MLP neurons of a small language model. Each row is named by its layer, matrix (gate and up: input weights) and neuron, and shows model dimensions 16-111. Each number is 50 + 15 x the weight over its row's rms, rounded and kept within 0 to 99. A neuron's up and down rows have the sign that makes its largest values positive.
After each neuron's rows, "fires on" lists the tokens most often at its 100 highest values on Wikipedia text that the model never trained on.

L10.gate253:44 52 62 44 33 94 39 79 49 65 57 51 56 69 53 29 51 47 64 38 58 63 22 49 39 47 46 58 36 33 47 61 63 35 44 49 37 43 29 20 45 65 67 52 48 51 58 39 15 46 41 60 64 61 33 42 53 71 55 50 49 62 17 44 34 71 50 46 77 67 44 19 43 61 52 30 91 61 45 99 40 60 48 48 60 39 42 86 43 52 48 38 56 45 58 18
L10.up253:72 69 59 67 39 27 49 26 40 34 44 54 45 40 41 40 58 14 39 47 69 45 69 55 74 23 27 38 52 33 29 61 59 44 45 66 53 34 45 47 41 54 70 31 48 73 64 41 26 35 58 49 51 61 41 69 66 66 30 57 71 59 40 58 62 71 42 62 55 46 40 51 32 74 47 42 65 47 45 59 62 35 49 26 39 55 22 62 56 50 76 78 66 42 41 39
fires on: "k", "e", "y", "g", "s", "ak"

L4.gate338:73 59 35 40 45 70 65 43 65 69 39 25 37 45 47 63 35 51 56 27 49 70 45 17 46 22 34 37 78 59 40 56 31 46 47 42 49 72 67 47 66 17 64 31 49 37 66 26 28 60 49 32 68 57 59 45 67 69 51 68 37 50 36 57 51 52 40 41 67 52 56 19 76 70 76 56 49 24 33 62 42 62 72 53 63 36 47 60 38 67 70 49 38 66 59 55
L4.up338:41 69 64 40 29 26 43 30 49 61 74 39 33 67 43 43 49 45 31 76 67 78 25 60 69 54 32 52 50 65 23 39 54 51 30 62 47 51 60 29 53 49 82 37 42 56 65 34 50 24 77 52 46 56 38 52 84 43 32 68 77 77 40 28 73 64 27 69 54 49 52 61 50 29 50 70 57 44 45 64 52 51 48 28 57 56 49 40 39 47 57 52 54 70 23 38
fires on: "on", "e", "l", "y", "el", "ar"

L14.gate111:42 56 38 25 65 52 16 58 30 58 53 82 43 24 53 34 62 51 45 26 44 47 57 60 41 53 48 38 38 61 56 58 29 68 37 54 37 82 49 40 44 73 34 38 32 69 70 56 30 32 28 44 40 60 69 64 52 23 38 34 40 31 61 45 40 34 38 48 79 64 74 43 35 36 57 55 75 49 64 33 42 53 39 29 55 50 44 58 58 49 51 66 57 42 75 24
L14.up111:36 28 45 16 57 54 26 64 64 61 54 49 20 23 34 56 43 69 51 60 62 67 54 84 38 61 68 55 49 56 67 35 29 31 36 40 32 79 54 48 73 36 52 56 51 86 50 47 67 56 25 45 63 51 26 83 54 54 20 39 61 48 52 58 28 48 39 39 74 56 87 33 16 47 57 33 66 81 67 69 73 48 37 55 36 76 65 33 77 34 80 45 52 46 45 39
fires on: "c", "i", "ar", "u", "p", "v"

L7.gate147:71 54 60 66 48 68 52 54 55 40 35 30 67 59 42 71 13 45 70 46 81 31 44 28 29 49 53 13 66 63 37 21 59 44 29 51 23 56 61 48 57 94 44 25 45 50 56 60 49 71 51 43 53 74 42 34 74 71 69 25 49 46 23 42 45 74 65 68 43 52 87 25 41 56 36 41 59 43 42 47 43 34 50 59 61 44 52 26 36 36 64 41 42 39 90 20
L7.up147:45 51 51 51 54 43 39 38 40 52 31 38 52 55 57 37 51 54 24 40 46 80 31 47 59 61 49 32 32 43 69 40 49 45 42 56 45 41 45 48 53 41 65 80 52 61 74 37 33 52 66 31 50 46 42 67 76 47 53 55 61 54 36 33 56 73 69 47 75 72 72 47 60 49 65 85 70 39 50 48 83 67 18 48 18 38 62 67 21 50 45 46 53 21 26 74
fires on: "c", "e", "l", "ac"

L7.gate365:49 58 62 49 55 44 58 39 54 57 37 41 34 65 56 56 51 56 62 57 48 64 72 49 55 38 54 36 68 60 47 33 65 59 16 27 51 33 19 64 36 43 54 63 45 71 48 57 07 20 47 57 70 47 42 33 37 63 24 38 53 74 49 52 49 35 55 40 63 49 50 66 59 13 30 70 57 66 39 78 65 44 52 29 68 49 57 53 50 49 46 31 54 50 43 47
L7.up365:41 66 46 16 65 48 80 40 49 31 33 49 78 52 60 19 76 77 41 61 36 52 42 42 60 36 77 57 44 21 51 49 34 66 25 70 49 68 70 74 43 23 73 64 49 47 57 55 42 52 37 37 52 44 42 39 73 78 34 39 57 49 59 41 55 50 20 37 45 11 31 61 47 69 62 53 48 26 51 34 39 49 80 65 24 49 50 45 47 35 53 51 22 36 73 53
fires on: "l", "e", "es", "t", "ies", "w"

L9.gate249:35 37 52 49 65 73 26 59 47 31 51 57 57 66 56 37 69 31 48 47 58 32 63 69 48 75 56 30 56 70 46 49 53 26 41 99 82 41 42 46 55 33 45 52 46 45 44 37 61 42 48 27 34 61 13 39 50 42 53 56 47 13 39 31 65 55 39 73 47 31 49 59 44 42 29 76 38 56 61 56 17 53 58 43 53 71 43 65 41 43 61 65 42 23 61 46
L9.up249:44 54 37 75 23 44 63 53 48 53 38 46 33 45 50 69 47 68 24 34 60 25 61 50 36 43 18 64 70 44 53 84 51 57 55 50 61 23 45 33 69 55 42 66 23 37 23 57 79 45 17 56 50 38 52 47 65 64 58 41 52 65 33 66 30 41 38 54 30 73 15 64 55 44 21 50 40 40 43 60 29 43 63 38 40 26 45 31 41 41 38 47 58 52 49 51
fires on: "k", "ay", "art", "e", "ut", "ant"

L7.gate251:54 41 73 27 54 51 46 30 43 63 36 41 54 47 42 68 44 70 51 67 43 62 39 57 59 62 43 62 67 45 63 33 58 34 47 51 74 80 71 20 79 49 47 37 25 63 69 55 36 54 57 60 57 87 44 39 51 57 73 40 59 40 63 61 60 16 29 43 58 00 45 30 37 63 61 49 48 68 57 42 51 42 48 60 59 45 41 64 51 51 73 43 21 25 48 49
L7.up251:56 50 39 63 71 58 38 17 77 99 76 62 40 51 70 60 60 43 58 68 42 29 58 70 48 78 31 58 58 25 38 70 37 88 43 62 25 93 43 47 80 19 63 53 28 51 28 39 41 58 47 52 65 50 59 58 43 61 58 63 38 70 39 45 41 75 35 52 63 65 57 38 48 51 29 38 72 31 72 57 51 30 44 58 45 53 66 58 49 39 72 47 48 46 39 57
fires on: "ow", "in", "i", "iv", "n"

L4.gate455:56 58 33 29 43 45 82 71 47 52 38 38 53 21 69 24 82 82 44 84 25 41 37 22 46 86 85 48 41 53 38 94 68 35 49 65 48 49 52 71 46 42 51 27 70 61 53 47 49 55 40 66 40 57 54 69 45 61 45 49 50 54 51 40 47 55 51 52 39 73 46 36 37 73 69 72 63 38 66 40 63 53 37 38 59 43 24 56 57 29 52 61 46 37 24 47
L4.up455:67 35 50 42 48 72 26 55 22 50 58 46 34 43 46 25 40 42 40 61 44 65 47 38 40 77 64 30 28 56 22 31 30 41 57 37 32 39 28 35 35 51 53 56 74 53 73 13 61 53 55 45 68 58 44 60 54 64 63 66 36 42 58 32 43 63 46 32 39 71 44 65 59 53 39 34 65 73 52 21 60 31 34 74 75 46 29 73 72 65 48 68 53 43 66 78
fires on: "re", "e", "m", "an"

L8.gate237:40 30 36 42 51 72 49 46 64 58 49 60 22 50 56 65 49 52 66 43 41 52 52 25 34 52 36 37 44 39 70 35 67 65 68 62 28 56 29 65 57 40 59 61 53 66 74 25 60 62 61 64 59 42 69 40 27 37 64 64 64 54 29 46 54 40 66 64 48 34 49 40 41 63 65 55 42 50 25 50 44 34 30 50 54 30 61 33 58 65 74 61 55 50 23 51
L8.up237:60 51 77 64 69 51 57 36 49 72 54 56 20 78 50 73 47 56 38 69 79 52 36 44 78 42 37 64 44 45 59 12 57 36 34 56 32 74 59 57 46 54 64 69 58 51 54 35 26 30 69 58 39 61 60 49 45 39 66 53 81 61 32 53 54 46 55 55 46 78 42 36 61 33 73 61 44 52 52 28 49 45 45 27 35 58 55 88 47 67 43 39 42 71 30 30
fires on: ":", "y", "ed", "e", "ce", "ity"

L14.gate391:34 32 61 67 57 37 61 43 44 81 38 49 56 75 42 59 51 69 41 62 66 38 89 79 58 56 57 67 52 50 41 70 60 70 26 47 20 77 42 42 50 54 64 21 47 73 90 55 55 31 09 29 53 63 45 49 68 58 37 51 55 57 41 51 41 38 64 45 49 75 43 76 49 38 68 71 31 36 49 54 38 31 65 41 63 48 77 39 25 62 58 38 67 54 61 82
L14.up391:42 51 47 55 66 27 46 54 47 34 43 59 45 74 45 43 47 73 44 53 39 39 47 57 26 50 39 62 71 26 67 43 47 55 67 42 28 81 37 60 26 44 58 47 57 36 51 37 61 40 57 32 24 38 26 30 51 76 54 50 39 51 54 70 62 39 53 62 55 45 26 45 33 48 68 60 33 32 78 68 43 40 41 60 16 31 46 67 17 51 52 94 37 40 55 47
fires on: " it", "t", "e", "he", " that"

L3.gate96:55 57 55 59 04 63 33 43 42 46 38 57 52 46 71 61 56 57 44 28 56 65 99 50 45 36 39 53 53 58 50 30 58 66 56 65 50 60 57 29 64 47 36 55 35 34 80 45 90 49 45 81 70 65 41 62 53 58 24 50 53 61 45 44 37 52 82 56 42 42 64 37 35 77 63 43 82 39 55 60 72 39 48 84 40 64 34 66 38 42 37 33 35 31 49 37
L3.up96:38 42 60 54 79 33 38 42 55 44 71 64 53 63 62 43 47 46 47 47 21 60 54 39 42 55 50 31 44 76 61 68 54 50 62 28 67 53 71 58 52 50 48 58 14 24 46 09 91 35 46 54 69 57 35 75 51 31 37 41 36 44 31 34 25 63 61 52 29 52 55 61 41 50 59 73 38 50 67 54 56 52 28 30 68 63 44 44 35 42 66 44 44 51 55 26
fires on: "ing", "i", "at", "b"

L7.gate228:54 56 35 41 34 49 71 64 34 69 33 34 38 73 66 59 40 50 69 32 60 48 42 47 47 55 59 45 47 56 57 26 40 54 40 44 30 53 50 55 21 70 43 48 52 50 37 36 10 46 41 55 63 76 14 24 34 71 24 44 61 65 35 82 33 43 37 45 68 34 34 61 45 27 56 62 47 51 46 57 48 62 62 68 53 56 40 47 47 17 34 16 42 47 45 68
L7.up228:42 52 89 49 32 37 56 32 43 52 68 32 30 58 58 35 37 67 62 42 45 54 43 23 64 65 59 32 64 57 50 33 41 37 61 74 61 62 39 80 46 32 51 47 57 42 65 35 83 38 45 55 61 41 46 40 51 35 28 43 44 64 80 28 40 62 49 39 62 30 55 41 47 72 81 51 46 48 54 36 35 77 52 70 45 84 32 41 54 63 55 53 66 39 57 25
fires on: "s", "er", "e", "es", "ers", "a"

L9.gate273:87 54 62 53 16 30 46 40 21 60 79 47 30 51 49 49 61 48 45 67 56 49 62 52 31 60 52 80 39 73 58 34 44 77 42 50 41 60 53 49 29 50 30 63 27 54 52 31 16 61 28 59 41 63 39 58 51 85 46 65 28 59 66 47 40 37 40 56 40 65 24 16 64 34 41 73 58 38 65 67 28 47 34 57 49 55 67 50 58 58 65 51 51 41 55 61
L9.up273:55 52 39 08 28 55 52 69 51 62 76 53 64 58 34 70 37 33 45 40 45 52 50 71 51 68 22 40 52 41 45 27 44 52 67 87 43 48 52 56 72 30 48 49 48 41 63 41 47 44 24 39 46 14 48 66 63 42 46 59 54 44 47 38 45 43 87 52 55 44 53 45 45 47 83 75 26 89 32 54 39 22 55 65 56 44 71 70 45 22 61 42 49 37 38 71
fires on: "c", "n", "y", "ia", " C", "s"

L2.gate105:48 34 40 59 65 26 55 48 51 63 63 78 65 37 52 57 37 43 79 24 29 38 42 46 34 74 38 57 45 60 38 47 33 45 74 29 13 71 29 67 45 61 60 52 33 51 70 36 56 48 61 31 55 41 52 50 51 44 52 67 35 79 30 49 48 70 85 29 44 65 45 48 18 30 33 77 65 43 67 23 52 79 17 69 54 23 62 26 43 23 25 45 44 45 45 58
L2.up105:47 75 33 49 47 43 31 66 46 58 66 33 28 58 88 40 64 60 62 43 65 29 84 67 60 35 51 61 48 66 49 40 42 62 18 55 44 57 68 47 25 71 65 25 44 35 38 64 52 59 55 20 33 46 68 58 40 42 35 52 64 20 58 51 56 77 60 51 42 69 15 36 50 43 39 95 68 51 44 58 37 64 44 34 26 42 60 18 58 48 38 22 67 72 42 49
fires on: "an", "ut", "as", "s", "==", "t"

L2.gate100:69 38 43 60 58 52 60 36 54 45 58 49 36 43 39 17 58 57 35 34 42 41 57 58 61 46 55 38 76 47 60 42 47 24 52 62 36 63 43 52 53 21 52 45 62 19 64 55 74 50 41 64 69 71 51 28 55 42 43 58 50 51 32 31 20 49 28 61 49 64 63 59 52 28 35 58 26 33 67 24 68 63 75 30 47 58 43 45 53 51 41 81 75 25 57 55
L2.up100:50 68 69 45 45 82 55 57 54 58 59 59 47 70 21 24 51 38 55 53 68 63 73 47 36 76 39 37 50 50 68 46 34 45 35 67 75 49 94 30 00 16 36 39 68 52 47 46 42 40 37 44 67 57 53 47 45 66 61 64 58 44 58 37 40 68 48 60 66 21 52 36 42 44 59 54 71 51 40 69 51 67 35 41 68 18 63 61 53 42 59 56 58 45 61 48
fires on: "a", "es", "d", "s"

L8.gate304:57 42 28 15 44 72 60 42 30 83 56 64 47 67 56 37 41 60 57 67 17 51 46 48 47 66 51 54 61 50 49 36 68 39 63 51 42 48 52 38 58 49 61 64 41 41 79 49 17 25 80 27 55 27 19 63 49 47 40 65 61 53 52 57 47 45 62 43 25 37 58 57 60 49 48 71 66 55 56 32 71 29 35 47 33 70 41 45 72 69 62 55 37 58 61 74
L8.up304:38 67 43 65 66 53 67 64 54 61 30 61 44 74 47 35 44 84 38 41 33 65 51 35 65 51 57 28 71 36 29 55 43 57 34 30 45 66 49 43 47 39 40 48 64 59 49 43 70 63 55 49 42 57 35 57 66 69 63 53 34 50 31 44 52 33 71 69 47 39 51 64 51 30 38 54 60 73 48 50 38 51 40 00 10 54 10 64 24 32 69 37 55 55 39 78
fires on: "he", " the", "v", " The", "ov", "y"

L5.gate229:53 31 52 60 49 63 68 60 28 54 72 51 40 44 51 69 60 76 52 27 49 67 38 46 64 56 39 53 37 71 46 23 61 53 65 42 16 63 59 44 41 32 35 50 55 36 52 69 68 34 32 32 55 33 31 50 34 32 68 74 64 51 28 65 68 97 79 42 68 67 43 41 39 51 58 55 41 60 84 34 51 59 60 48 71 62 54 35 48 49 46 43 54 38 55 57
L5.up229:72 51 31 71 33 31 63 35 48 77 50 48 33 41 58 40 61 67 51 59 44 54 71 31 35 42 57 40 23 50 56 59 53 69 62 61 39 50 41 52 21 23 56 33 74 62 77 34 50 40 40 31 52 66 58 40 55 43 51 41 56 63 29 46 39 63 74 60 31 75 63 21 40 34 54 44 80 31 53 64 59 33 61 51 59 53 47 51 20 32 33 61 57 39 22 25
fires on: "u", ")", "ent", "t", "}", "ut"

L7.gate165:69 45 22 54 55 41 61 36 48 76 33 32 59 54 48 55 75 89 34 43 15 38 61 34 31 45 48 47 59 34 60 88 60 96 83 72 45 36 59 37 54 43 54 34 55 47 46 51 15 43 57 58 43 33 51 42 61 60 65 68 50 33 46 35 36 32 62 72 43 60 37 54 49 64 55 61 44 36 40 70 70 38 34 51 57 43 27 42 56 66 33 31 40 34 52 52
L7.up165:48 24 21 45 23 33 45 46 49 79 23 37 35 82 29 36 34 51 19 18 48 51 58 36 42 47 66 38 46 28 53 62 59 58 41 59 37 20 51 54 50 30 68 46 36 50 53 73 54 59 57 66 58 36 36 47 64 51 64 73 44 24 14 56 58 63 59 66 41 49 42 56 46 29 39 38 34 50 45 56 57 47 62 36 30 53 48 60 27 47 78 62 36 39 63 57
fires on: " the", "he", "is", " The"

L9.gate314:52 46 68 56 31 71 45 48 73 66 54 61 47 61 76 51 47 60 46 36 69 28 36 63 59 44 33 72 35 90 61 40 42 52 73 41 62 64 45 57 59 54 18 64 49 46 48 82 44 39 57 47 92 55 43 51 26 63 35 56 41 53 31 50 36 57 63 56 69 45 29 47 22 41 60 79 72 63 59 39 70 50 30 54 50 57 54 50 74 30 53 40 30 33 39 75
L9.up314:36 26 38 45 65 64 28 31 59 70 43 52 37 55 64 44 35 67 60 77 65 77 52 70 45 42 40 57 35 79 70 44 40 49 68 26 42 55 43 50 41 47 39 42 51 44 29 31 52 28 76 62 58 29 31 57 45 38 36 38 46 38 43 61 50 51 28 35 67 34 76 29 61 42 53 42 34 62 75 27 71 28 23 35 53 74 68 50 39 21 46 45 24 57 28 34
fires on: "at", "oc", "ist", "c", "b", "ar"

L4.gate150:15 33 59 37 25 53 54 36 48 41 53 23 53 63 48 49 71 21 47 86 55 32 52 70 70 49 58 54 73 55 60 48 45 47 53 57 55 62 62 28 65 58 52 37 53 35 50 54 39 48 54 34 26 51 42 53 62 58 51 40 62 44 41 26 76 42 38 54 63 29 47 52 62 62 48 35 22 46 43 03 47 41 98 23 72 52 44 50 33 55 44 59 35 12 41 54
L4.up150:36 51 71 85 52 45 62 24 43 58 34 35 33 36 06 44 57 37 42 17 75 51 57 61 26 51 60 57 39 66 47 61 32 38 62 52 59 59 48 52 76 38 33 60 54 43 43 51 55 50 41 68 47 50 73 51 50 57 53 36 44 27 56 46 55 19 68 34 68 61 68 41 50 46 08 45 45 33 56 52 58 67 72 13 66 47 62 56 56 28 58 24 56 23 41 44
fires on: "t", "ant", "e", "id", "ic", "τ"

L14.gate19:02 78 63 49 51 22 61 81 60 66 62 21 61 57 55 52 43 57 42 47 47 58 50 74 45 47 19 42 32 23 55 42 25 69 53 41 59 61 38 40 68 90 40 75 53 28 45 39 36 57 46 76 74 98 55 22 43 65 34 38 52 43 41 48 75 19 61 62 50 43 45 40 54 67 43 70 55 69 65 69 28 36 34 51 40 64 23 30 72 60 51 42 55 68 46 46
L14.up19:46 37 80 70 44 44 59 40 63 77 53 65 75 51 56 43 41 72 44 68 89 63 49 39 48 61 43 40 21 64 62 29 39 46 54 55 72 48 78 77 27 78 59 44 25 62 31 72 38 43 33 36 39 39 35 66 61 59 29 84 65 54 41 66 65 47 60 48 76 45 40 37 38 39 48 51 46 51 52 21 41 37 58 38 82 61 35 57 45 63 50 40 23 62 93 61
fires on: " and", ","

L8.gate306:74 68 57 66 67 92 41 40 61 49 39 65 62 57 26 39 35 66 51 47 40 46 29 47 24 36 59 67 60 58 71 63 70 30 45 72 48 62 50 43 68 60 55 53 73 41 62 11 21 82 24 70 50 59 46 50 34 90 44 68 57 25 67 57 23 47 60 56 45 80 49 59 38 79 56 44 36 10 57 56 50 54 67 43 20 57 53 39 47 36 66 26 44 56 37 56
L8.up306:67 58 56 55 71 42 61 54 51 32 52 39 65 35 34 38 62 56 68 46 47 57 25 45 40 66 50 42 53 51 62 53 72 29 71 48 51 78 46 62 40 52 66 38 57 47 67 35 59 48 39 49 54 26 31 52 31 65 66 60 33 60 42 45 37 46 68 25 70 65 35 40 50 78 41 55 37 69 55 34 52 52 35 34 55 75 25 44 44 55 61 30 27 50 48 63
fires on: "m", "'", "e", "ou", "a", "es"

L10.gate303:34 53 53 40 48 40 47 61 48 74 46 35 55 15 32 55 25 58 66 76 72 52 67 40 40 72 55 58 45 48 67 39 40 63 33 36 38 27 62 70 66 72 79 57 57 42 67 18 39 53 54 58 25 59 46 55 39 48 57 66 73 49 65 62 57 52 46 46 53 36 27 45 23 51 60 36 54 70 56 63 64 51 47 47 42 73 62 41 64 61 48 39 52 43 73 68
L10.up303:36 36 78 59 39 76 59 65 51 37 70 60 33 51 52 53 41 59 69 60 37 47 81 45 62 50 45 38 38 52 45 43 27 38 51 42 59 62 97 69 61 45 53 53 68 19 36 59 41 66 36 40 30 81 28 58 87 35 38 74 42 62 31 62 41 55 29 43 47 60 56 35 54 68 27 71 67 59 70 40 46 32 61 36 54 76 58 32 67 60 69 44 37 59 55 47
fires on: "s", "\n", ":", ",", "on", "ain"

L8.gate132:50 73 53 64 79 33 69 60 76 38 39 28 44 46 59 21 66 63 66 33 30 11 52 32 17 70 65 51 36 66 73 54 50 29 49 55 58 51 31 50 21 46 50 54 57 52 61 23 42 42 57 65 39 52 43 60 42 53 40 54 45 52 61 43 42 67 18 62 58 38 40 57 49 58 46 73 59 41 64 53 46 55 59 37 53 44 26 50 24 36 13 38 57 60 53 47
L8.up132:72 48 48 57 53 43 72 72 63 29 45 41 56 51 70 29 65 36 62 59 29 51 55 43 36 61 56 67 45 74 53 53 50 38 53 88 55 73 49 58 48 35 80 37 18 64 54 39 61 57 64 54 60 70 53 34 25 44 58 36 23 45 54 38 74 44 42 54 57 35 42 63 57 68 40 63 34 65 37 34 42 50 24 32 74 44 32 53 58 40 56 68 51 26 75 71
fires on: "e", "ou", "a", "ic", "š"

L10.gate191:61 68 37 58 40 83 62 46 37 51 45 67 58 43 19 51 38 56 56 52 69 45 67 56 49 41 28 60 50 36 42 73 46 59 60 48 37 35 50 33 14 45 52 29 66 37 68 42 39 34 33 43 39 66 01 35 55 55 35 56 64 49 58 70 31 61 58 41 66 86 14 47 21 75 49 42 66 53 55 64 28 58 79 64 33 39 45 37 29 54 37 34 56 47 48 44
L10.up191:43 61 39 59 97 83 57 56 13 26 47 67 52 63 43 55 38 52 65 43 52 74 53 59 26 64 55 43 61 45 60 24 69 37 70 61 57 18 71 38 34 33 51 37 55 46 45 56 61 37 55 47 41 53 36 38 45 56 38 58 62 63 33 55 59 53 45 71 35 46 60 37 59 71 58 58 70 48 57 62 27 41 87 68 32 49 50 51 48 44 67 47 58 49 30 74
fires on: "°", "ro", "″", "0", "′"

L14.gate119:54 39 52 51 69 58 29 55 74 56 64 43 61 31 48 44 69 64 57 32 36 39 38 29 90 64 62 68 32 51 20 53 65 72 43 53 22 56 45 91 67 51 46 81 34 45 31 70 30 88 57 38 75 66 41 60 49 50 67 64 52 46 50 78 49 57 43 50 94 41 41 43 27 36 60 56 39 43 31 45 59 66 52 63 49 50 46 57 48 51 63 31 68 41 58 61
L14.up119:78 52 36 47 36 19 57 51 26 13 21 20 42 60 31 53 48 38 35 70 52 38 64 33 23 38 33 42 29 37 63 41 37 60 19 39 54 34 68 48 48 55 48 73 52 44 55 54 50 56 37 73 51 44 32 44 47 39 58 47 47 70 37 53 54 43 72 41 59 57 59 47 46 40 61 44 49 63 38 79 70 34 81 65 42 62 31 65 46 39 61 35 68 53 47 73
fires on: " for", "an", " h", " the", "in", "re"

L7.gate315:45 40 32 63 49 38 40 29 65 61 61 60 61 61 51 61 37 52 61 36 87 58 50 56 38 38 38 82 30 42 33 57 51 44 46 50 51 47 61 49 48 48 20 64 47 79 43 01 42 48 26 62 33 35 27 76 47 59 47 41 65 67 44 52 32 54 38 45 40 61 37 24 45 55 76 60 55 53 35 72 43 37 55 63 60 32 61 68 56 22 37 60 38 38 65 59
L7.up315:44 46 59 51 58 56 60 50 47 61 86 42 52 34 56 55 35 38 66 33 94 74 39 63 50 41 31 70 61 37 68 08 58 35 62 80 51 35 58 54 65 53 55 42 37 67 56 66 71 31 67 13 48 40 46 56 57 32 80 22 72 75 71 26 28 51 57 57 43 43 42 40 49 37 89 44 74 57 57 39 56 55 37 64 48 80 50 66 55 41 21 63 54 33 52 62
fires on: "e", "on", ".", "ia", "y", "ut"

L5.gate41:90 51 62 40 49 62 37 16 46 67 32 74 37 50 38 30 62 52 34 41 66 27 41 52 41 53 56 71 57 54 66 32 70 59 35 62 64 20 29 62 48 41 51 48 40 54 41 53 41 49 74 53 76 75 43 62 55 26 39 64 64 56 58 73 35 50 79 53 48 42 44 39 52 63 14 63 42 41 64 40 61 59 52 37 63 31 28 25 38 59 44 30 40 69 38 54
L5.up41:75 50 35 17 65 44 37 55 33 76 41 61 43 22 39 26 66 71 62 32 21 44 38 28 52 33 73 78 86 50 61 60 39 64 31 52 34 38 65 60 59 51 65 66 72 54 46 50 53 29 52 74 47 39 14 41 55 83 49 69 55 39 51 52 17 57 39 39 50 54 19 46 35 59 29 61 31 67 63 57 38 39 69 42 32 47 36 54 57 79 77 60 50 51 67 74
fires on: "t", " and", "s", "e"

L10.gate258:71 76 42 57 13 47 11 49 46 47 53 47 21 59 69 67 58 46 54 43 45 59 34 76 77 90 53 44 60 67 41 36 34 48 43 57 65 65 26 51 29 56 45 60 65 83 60 32 61 58 40 53 27 59 44 39 63 59 54 28 24 37 41 37 56 52 58 58 64 52 60 52 19 33 27 68 48 56 33 60 39 45 48 34 66 58 38 82 20 61 49 48 58 70 53 55
L10.up258:32 58 64 44 42 30 67 49 60 42 46 66 25 54 61 73 61 63 27 39 49 39 75 50 68 32 63 57 78 15 23 32 35 40 41 66 66 54 52 50 45 32 54 71 61 61 52 64 33 24 22 56 33 76 50 60 49 37 58 35 67 21 64 52 52 69 53 35 63 65 56 91 54 12 26 37 22 17 46 38 46 45 63 61 39 38 39 46 45 60 61 62 53 46 53 35
fires on: "e", "ed", "ing", "es", "k", "en"

L7.gate276:87 46 40 52 59 43 46 57 55 48 59 79 48 69 57 71 55 56 79 48 46 34 51 41 72 45 25 50 45 53 43 67 47 59 53 79 40 56 47 76 43 31 50 36 40 49 49 44 56 28 70 59 54 63 31 41 59 43 49 32 37 19 62 67 59 58 68 59 66 60 68 66 55 42 42 28 33 61 20 73 53 42 58 32 37 82 32 28 38 56 40 53 77 39 53 64
L7.up276:43 80 48 83 44 63 34 52 60 47 70 50 37 32 52 40 40 59 46 46 39 70 54 70 34 56 37 24 49 28 78 31 28 38 35 77 55 21 56 42 29 30 51 68 78 44 43 40 57 40 36 28 60 54 41 56 37 31 57 71 56 52 56 61 55 29 36 44 33 37 68 53 38 46 65 47 41 55 39 44 69 62 50 21 62 49 53 37 45 38 47 47 36 62 37 67
fires on: "s", "ed", "es", "as", "n"

L7.gate47:36 41 32 51 52 00 38 47 39 62 68 35 47 49 52 59 53 56 32 38 37 32 44 56 32 52 35 61 21 57 60 43 36 34 63 48 70 64 38 28 53 58 36 52 40 53 44 45 25 58 52 45 29 70 56 55 45 42 59 52 36 62 38 69 58 24 79 67 31 43 65 69 35 60 54 40 35 67 67 38 47 34 62 80 48 72 34 42 75 59 58 65 55 25 45 47
L7.up47:49 45 46 46 59 21 54 46 77 61 42 42 43 20 41 46 85 20 47 35 71 47 79 69 56 70 35 61 68 52 60 58 36 55 37 22 41 70 50 58 41 28 48 61 55 74 58 60 52 60 36 50 58 61 40 36 10 61 23 75 45 73 28 49 69 39 57 40 73 62 49 37 22 57 43 42 55 51 46 29 63 13 48 28 46 26 64 62 46 35 45 48 47 65 25 65
fires on: ",", "re", " that"

L10.gate257:67 68 39 47 45 23 54 68 30 67 17 38 67 65 53 46 60 77 55 55 60 59 50 48 36 53 46 58 31 66 43 81 73 51 47 26 83 53 44 43 37 29 63 37 58 53 79 42 48 52 30 34 44 67 60 57 36 41 45 35 37 33 36 42 44 48 50 64 61 56 40 55 31 42 22 54 52 26 33 70 42 56 41 05 64 68 34 60 53 43 19 61 63 59 54 46
L10.up257:60 49 39 50 63 37 62 35 69 40 43 49 64 58 72 20 34 41 57 62 69 32 31 66 72 63 39 49 32 64 40 63 26 45 77 53 54 53 71 34 35 49 68 32 38 63 69 19 89 58 30 36 84 72 68 43 66 71 47 68 53 44 48 25 54 40 36 62 56 81 02 54 43 53 39 61 44 83 46 49 45 35 39 52 43 53 62 65 63 67 43 55 62 57 45 38
fires on: "o", "z", "e", "a", "n", "re"